MLP neurons of a small language model. Each row is named by its layer, matrix (up: input weights) and neuron, and shows model dimensions 48-143. Each number is 200 + 40 x the weight over its row's rms, rounded and kept within 0 to 999.
A block is one neuron, or neurons of one layer that tend to fire together. After each block is what it responds to, as a language model described it from the Wikipedia text at the highest values.

L8.up603,219,188,184,136,198,158,212,241,143,175,243,206,168,162,172,180,165,107,91,199,185,226,218,230,246,235,198,112,220,187,216,193,175,98,163,213,163,224,222,248,201,163,96,196,199,248,236,153,194,187,166,200,235,244,232,172,306,324,188,159,173,169,255,193,198,192,210,208,198,178,187,181,252,179,188,181,158,191,161,225,195,193,254,220,202,231,175,267,169,218,202,312,217,185,169,203
Responds to: The word "as" after verbs or nouns of naming and appointment, introducing a role or title: elected as, appointed as, position as; also "by"/"with".

L5.up73,230,156,181,241,180,124,209,174,181,219,207,313,160,190,168,177,177,253,206,140,183,216,210,215,157,186,187,213,241,192,193,171,139,199,257,251,226,136,154,185,183,223,221,196,286,215,197,228,238,202,179,165,282,254,209,197,291,229,188,205,218,199,257,223,198,123,131,253,248,177,186,188,192,220,226,180,288,184,186,229,221,170,232,152,235,222,199,225,218,192,142,219,212,188,241,283
L5.up304,179,191,261,214,193,201,184,251,230,195,212,180,167,163,204,209,191,268,221,204,116,221,179,191,186,231,151,225,204,158,250,199,235,229,243,217,231,195,209,138,131,295,223,209,206,168,243,183,170,192,118,242,176,268,182,155,268,188,237,255,196,227,247,149,233,205,207,255,178,199,238,181,194,228,207,191,198,139,156,194,147,176,269,159,188,235,193,185,215,193,55,165,117,238,214,193
L5.up339,131,155,131,162,212,196,203,156,183,191,129,271,235,287,154,179,204,117,170,181,134,195,220,233,272,251,166,170,147,256,175,248,214,91,197,251,192,208,261,224,182,207,129,192,222,161,253,188,215,171,166,274,204,235,207,196,200,228,211,189,207,196,202,205,172,189,231,268,157,227,215,268,234,240,194,233,182,217,222,196,200,154,184,230,185,179,221,225,174,190,169,166,131,138,219,233
L5.up681,166,169,159,287,190,213,174,94,177,152,170,231,181,199,259,218,228,204,206,174,194,224,201,181,192,163,195,151,266,304,116,175,157,110,252,175,276,194,212,184,175,174,247,252,186,82,230,160,183,185,175,170,242,224,159,205,196,204,209,156,219,251,272,239,243,180,241,243,266,230,205,209,273,225,214,217,256,232,214,174,178,201,244,163,250,213,243,134,204,150,234,241,179,152,277,179
Responds to: Number words and quantifiers like two, three, four, some, many, other, often after "the", including word-piece splits such as f-ive, s-ix, se-al.

L5.up349,173,179,138,233,197,85,241,148,277,262,261,210,273,201,162,123,199,148,200,193,157,212,206,227,172,186,244,261,194,207,251,257,150,202,230,179,120,218,328,226,212,211,209,200,282,208,279,210,207,236,153,184,210,277,187,177,207,207,236,209,218,269,158,277,138,104,188,231,258,205,192,178,184,226,221,187,228,196,142,227,161,137,153,236,216,201,182,146,158,227,174,142,233,201,239,235
L5.up549,164,208,145,237,246,206,235,220,229,272,260,220,123,176,216,273,162,238,242,202,197,203,209,135,141,113,217,160,143,238,144,239,173,174,227,215,191,123,192,250,209,158,226,266,160,191,270,241,220,251,205,209,160,180,142,200,157,179,264,178,176,193,226,200,158,218,209,152,140,190,185,216,144,133,187,235,281,155,207,244,173,158,184,187,219,211,249,213,112,239,166,204,162,168,189,187
L5.up713,179,195,176,206,145,158,134,243,256,223,242,191,195,172,188,166,180,227,231,189,182,231,202,189,157,228,182,209,220,183,194,167,105,185,207,200,209,243,256,209,201,258,186,184,240,222,139,215,208,225,118,136,212,156,238,175,210,148,266,170,191,130,219,160,159,261,191,212,196,151,207,160,248,220,184,200,220,194,229,277,185,201,180,185,185,178,175,178,209,212,242,220,181,255,186,153
L5.up822,262,95,189,144,164,144,194,205,250,233,152,168,170,169,127,221,178,185,202,185,242,227,277,229,109,201,136,238,215,247,206,194,204,163,169,186,168,228,222,212,240,96,211,176,195,178,266,235,197,148,211,172,199,166,243,180,202,197,186,207,203,191,246,181,176,176,167,186,230,167,123,178,223,239,250,231,246,221,195,189,187,172,185,211,209,180,254,247,177,169,205,199,145,217,209,184
Responds to: Interior word-piece tokens of split words, mostly "ust" (just, industry, sustain, Mustafa), also e, ent, ct, plus table |---| separators.

L6.up58,270,159,161,176,231,215,202,203,199,253,177,189,170,181,196,203,216,176,197,219,225,138,268,214,281,180,277,143,182,133,195,238,216,222,211,170,252,209,198,253,188,173,191,204,122,223,189,229,245,121,217,231,160,246,172,208,166,252,259,179,226,185,106,178,175,281,230,159,260,216,172,244,126,202,188,223,168,169,181,247,70,220,210,236,233,195,218,199,147,181,176,266,127,233,140,170
L6.up429,217,235,216,124,217,173,171,178,249,184,133,232,205,163,237,285,152,194,206,248,157,200,237,159,184,260,230,124,246,243,199,243,149,212,233,108,219,198,130,225,261,244,164,131,209,236,189,225,228,192,256,230,230,180,172,254,259,289,193,227,209,162,204,179,234,162,254,182,181,183,216,178,180,187,157,178,196,227,166,236,186,178,249,157,125,188,173,137,136,182,208,286,255,136,221,151
L6.up799,252,89,216,241,195,304,257,153,188,219,207,143,168,178,237,268,203,197,132,231,184,225,183,269,274,217,185,170,229,151,219,221,118,233,203,171,206,144,221,190,163,250,157,130,202,248,243,185,159,117,172,135,146,151,178,183,164,166,211,250,176,196,213,178,185,225,129,153,213,201,230,157,215,203,169,210,146,161,237,182,151,278,187,240,229,268,185,245,148,144,191,265,200,168,254,216
L6.up838,169,238,139,233,184,205,234,276,283,213,187,193,172,178,219,237,208,178,209,209,250,176,209,176,188,182,197,213,149,149,166,275,189,219,209,169,197,240,125,180,217,218,238,114,189,224,269,222,209,207,187,268,153,172,193,164,229,145,196,150,189,220,156,167,149,190,205,172,213,212,84,103,244,158,199,203,183,224,173,172,172,225,205,194,177,153,153,242,94,190,167,226,209,186,215,154
Responds to: Fires on the token " an" (also inside "another", "anymore", "Ann"), and on closing parentheses after codes or abbreviations, as in "(UZB)" or "(WOGA)".

L8.up148,160,175,122,212,228,271,222,209,273,217,169,230,277,189,149,168,262,114,214,195,274,183,270,164,192,177,197,210,168,195,179,165,239,199,192,215,159,81,259,175,132,174,226,220,241,213,244,226,159,228,163,178,248,202,181,226,246,211,164,160,146,219,137,176,189,228,277,181,192,199,220,224,152,229,266,186,221,196,183,265,114,208,184,188,214,241,147,290,200,172,255,250,231,261,180,177
Responds to: Early word pieces that a longer word continues, above all "an" after "as" (as an antagonist, investigator), plus splits like st-r-ong, dec-l-ine, an-cillary.

L5.up296,195,231,220,199,257,257,249,205,253,193,168,193,191,170,153,195,170,158,207,128,168,222,221,134,189,256,259,255,260,195,259,256,214,215,236,167,173,185,228,267,166,164,168,174,218,224,212,165,192,208,149,200,104,218,154,230,249,265,154,180,242,218,159,191,234,229,245,233,235,197,178,155,248,200,182,263,92,196,174,247,178,276,173,147,152,189,235,195,122,193,204,267,219,132,206,195
L5.up383,194,233,149,175,267,230,252,215,222,191,249,159,199,222,256,158,135,169,196,177,183,180,283,165,152,253,199,209,176,193,140,199,235,147,202,174,262,139,157,197,208,152,279,171,182,139,195,222,180,177,218,230,137,202,220,154,245,294,214,184,245,140,139,213,251,173,204,170,188,272,172,194,249,250,189,153,145,135,222,241,161,169,165,252,175,177,192,250,164,182,198,239,165,213,222,193
L5.up694,254,171,228,183,239,169,268,188,209,206,155,193,210,221,160,229,150,117,211,187,204,240,217,306,211,169,155,161,216,173,191,200,234,132,281,161,206,182,94,247,205,252,153,234,179,193,151,285,146,166,275,202,233,189,132,233,205,245,237,216,207,138,239,217,125,240,183,236,213,255,243,111,271,144,222,183,226,174,189,184,124,152,168,245,195,263,219,181,201,245,184,267,199,247,209,123
L5.up774,198,201,248,170,206,231,235,240,255,191,171,202,252,206,100,220,195,219,177,145,168,239,187,250,154,208,180,199,197,176,202,199,236,118,250,229,215,198,225,239,204,157,246,287,157,168,215,211,179,183,177,271,238,236,148,214,172,212,241,173,170,245,237,269,238,162,251,246,216,173,145,167,168,145,197,186,176,217,182,196,179,170,212,159,148,146,270,208,85,134,235,288,207,243,198,242
Responds to: Fires on " an", both the article and the first piece of split words (an-alyses, an-ti, an-other), plus single-letter word starts like c-over, e.g., E-ric.

L6.up147,195,162,245,207,261,235,197,213,134,170,152,194,193,117,190,204,136,125,212,181,205,216,171,279,216,194,291,195,243,213,207,221,190,213,229,233,227,166,184,189,167,251,174,194,218,175,236,217,235,230,143,159,237,272,163,232,152,195,218,217,133,290,227,162,248,161,177,248,239,171,187,237,217,187,134,270,267,184,259,265,169,95,198,143,288,198,158,235,127,261,225,220,208,192,304,208
L6.up522,222,157,164,188,304,197,99,176,259,229,182,178,189,197,211,144,207,220,151,186,250,185,215,134,246,174,160,198,226,193,212,267,197,181,160,258,177,222,274,158,200,200,139,191,160,147,253,189,247,144,142,194,163,157,109,223,154,243,213,245,203,285,216,187,272,221,188,165,190,202,275,97,282,244,176,217,158,179,183,224,248,224,185,141,213,169,188,231,166,193,195,186,182,263,174,220
L6.up593,172,195,155,245,153,249,151,215,140,169,115,227,167,202,187,223,136,209,284,267,154,180,176,204,169,299,203,192,225,164,190,149,176,202,197,191,274,97,227,266,111,219,232,210,210,159,228,235,183,228,220,155,192,262,262,271,209,273,205,143,209,209,197,232,207,276,242,160,164,201,175,208,231,233,199,201,277,174,163,253,236,188,305,181,247,174,214,201,219,249,160,211,233,128,227,265
L6.up868,238,136,211,181,224,236,189,216,197,224,187,215,191,169,210,140,124,197,191,242,172,178,241,152,145,201,235,202,160,212,138,197,143,178,277,204,229,188,190,146,172,214,209,222,168,229,200,152,296,178,194,222,215,161,226,175,206,219,226,177,213,344,196,141,196,214,149,228,158,229,145,148,218,198,161,130,220,231,185,257,217,206,151,229,158,182,173,244,159,234,181,230,228,172,189,202
Responds to: Quantifier words opening a noun phrase (all, some, most, two, these) and "as", sometimes the first piece of a word (all-iance, as-ks).

L6.up140,230,172,188,183,172,272,212,183,283,298,170,234,213,162,208,209,150,127,231,187,215,174,251,243,177,168,277,215,159,253,135,254,246,200,193,257,253,219,179,186,159,241,108,253,224,183,180,218,263,140,233,248,187,224,204,191,205,156,162,239,202,147,245,145,217,196,237,226,120,192,204,276,165,215,164,268,130,257,184,239,199,161,214,166,242,116,69,245,198,264,154,214,189,233,178,219
L6.up434,202,204,210,212,176,206,201,184,186,196,284,257,188,181,206,163,187,174,221,145,171,158,189,214,205,152,210,262,222,259,217,179,218,183,162,145,248,227,220,155,201,185,186,201,257,247,311,209,231,241,206,117,213,229,164,219,111,176,219,99,210,218,143,238,198,173,205,209,214,265,246,162,225,184,216,222,210,219,174,178,198,195,190,208,148,238,230,244,226,237,149,188,163,194,272,189
L6.up502,179,188,213,152,154,218,202,197,201,219,233,298,238,205,216,236,207,58,203,232,232,183,153,185,208,151,289,209,194,206,236,220,172,191,222,199,193,207,225,186,173,189,246,251,173,172,262,188,208,210,172,143,189,275,178,244,242,184,125,184,143,210,242,228,215,203,164,167,212,277,287,205,207,116,253,238,220,210,222,245,180,235,255,229,172,193,259,208,206,184,196,252,188,172,238,214
L6.up676,186,163,247,214,217,220,226,140,247,229,228,244,257,263,198,203,174,102,129,171,159,188,132,210,205,157,197,153,201,213,216,224,182,148,211,155,155,215,152,134,127,191,198,180,230,212,226,266,205,186,203,147,202,221,213,225,204,161,239,253,143,264,216,164,238,235,301,255,297,197,232,207,245,158,241,216,174,172,178,255,153,154,153,178,200,172,227,256,200,196,167,178,202,114,251,220
Responds to: Second word-piece after a short opening fragment (J-ust, v-en-ues, fr-ust-rating, av-ail-able), plus his/her after in, for or began.

L5.up240,189,173,160,226,166,218,225,196,144,226,159,249,119,301,260,142,120,171,174,177,283,210,192,248,207,189,198,228,214,260,215,223,199,166,185,237,163,192,238,213,195,179,194,188,197,229,191,213,158,239,147,231,234,165,210,208,244,237,207,182,214,183,179,137,187,174,202,209,132,168,190,190,204,193,183,220,155,157,238,204,288,241,243,162,234,197,195,160,169,205,229,240,168,218,257,163
L5.up610,118,197,218,258,284,181,238,236,192,184,224,229,211,213,226,233,137,195,213,165,224,168,114,157,214,136,130,232,163,219,174,180,261,250,141,241,285,233,233,169,191,185,219,192,201,229,134,132,210,218,100,227,262,201,214,114,243,229,141,212,214,166,150,157,256,129,219,234,137,201,249,209,252,156,169,193,142,220,210,193,229,185,225,131,155,159,200,186,244,246,259,265,126,207,232,219
L5.up676,216,192,204,112,210,188,285,273,225,228,229,172,180,161,241,125,198,149,161,281,217,184,269,206,197,176,188,207,191,153,145,215,160,195,244,220,228,167,225,197,189,165,185,249,186,242,157,185,164,256,210,238,164,243,214,161,199,198,215,204,201,280,153,230,157,181,176,240,192,259,257,192,194,197,271,198,237,196,245,196,173,187,224,144,255,223,199,181,204,213,254,150,187,223,190,224
L5.up840,164,195,222,250,194,176,278,218,227,212,97,154,211,197,222,204,154,204,219,209,221,228,148,230,225,259,214,263,211,205,215,198,254,209,144,187,171,221,167,170,163,199,212,227,219,312,194,89,183,218,172,206,179,259,208,182,227,147,228,250,212,188,115,233,227,243,198,274,134,138,194,176,232,166,180,186,160,221,147,210,158,189,170,234,242,216,216,232,244,156,201,210,228,150,230,266
Responds to: The "ing" piece completing a word split into several tokens, whether a gerund or participle (talking, dying) or inside names (Nottingham, Singh, Singles); occasionally other endings like "ived".

L6.up251,171,197,174,225,230,245,287,227,240,173,170,167,287,191,221,158,164,174,127,227,135,192,200,174,270,203,173,296,169,208,189,194,265,225,167,233,148,211,270,205,134,209,219,183,210,166,158,190,233,269,158,175,208,259,129,227,243,210,175,253,102,217,191,296,203,190,158,234,204,208,261,152,266,176,238,126,157,192,176,149,206,156,242,242,296,186,182,192,122,133,209,217,296,205,231,172
L6.up362,229,285,170,235,213,314,149,207,232,224,189,164,194,126,155,193,166,195,113,229,149,240,234,165,169,154,238,213,173,193,194,257,155,159,249,147,167,267,272,274,193,211,225,185,200,188,201,190,216,181,197,217,255,234,182,180,205,204,212,187,197,247,170,194,182,217,218,275,185,244,248,240,173,188,264,181,267,219,185,170,175,206,224,216,213,248,206,181,139,165,168,231,165,239,265,169
L6.up800,252,181,251,221,211,173,220,313,214,177,190,119,256,250,223,192,184,177,209,211,237,307,194,203,111,218,191,191,209,141,212,155,218,176,145,166,165,183,205,189,247,192,180,192,249,196,216,191,208,203,171,210,126,257,176,163,233,234,130,182,181,215,221,188,265,213,225,234,162,160,179,230,170,242,203,256,255,193,199,259,213,197,250,158,159,208,210,240,210,254,178,185,166,180,252,228
L6.up874,139,200,179,143,223,159,231,216,265,189,146,175,208,252,251,212,206,251,214,254,162,199,164,180,249,174,212,278,168,185,231,173,228,202,208,225,360,178,245,205,161,167,207,220,197,214,188,246,200,176,224,251,228,149,240,157,188,149,169,207,245,153,186,138,250,137,190,212,221,213,226,208,305,191,191,171,182,178,129,202,173,200,244,153,137,120,235,117,132,192,230,235,208,198,161,205
Responds to: Word pieces inside a word rather than at its start, chiefly the verb suffix -ing (telling, helping, according), also letters in foreign names (Tchórz, Gholam).

L8.up350,249,176,207,174,249,189,162,171,208,223,159,176,198,161,262,243,202,169,127,144,235,131,204,232,215,226,177,237,194,224,189,219,197,190,239,213,231,177,218,216,151,255,173,141,220,254,151,233,232,143,230,175,160,189,169,239,209,238,156,262,133,203,242,199,234,168,275,158,227,227,197,185,258,239,175,210,235,152,116,254,193,203,224,188,247,236,158,223,187,179,189,209,166,179,247,244
Responds to: Possessive his/her and subject he/she in biographies, often sentence-initial before family words (His mother, her father), plus "born" in name parentheses.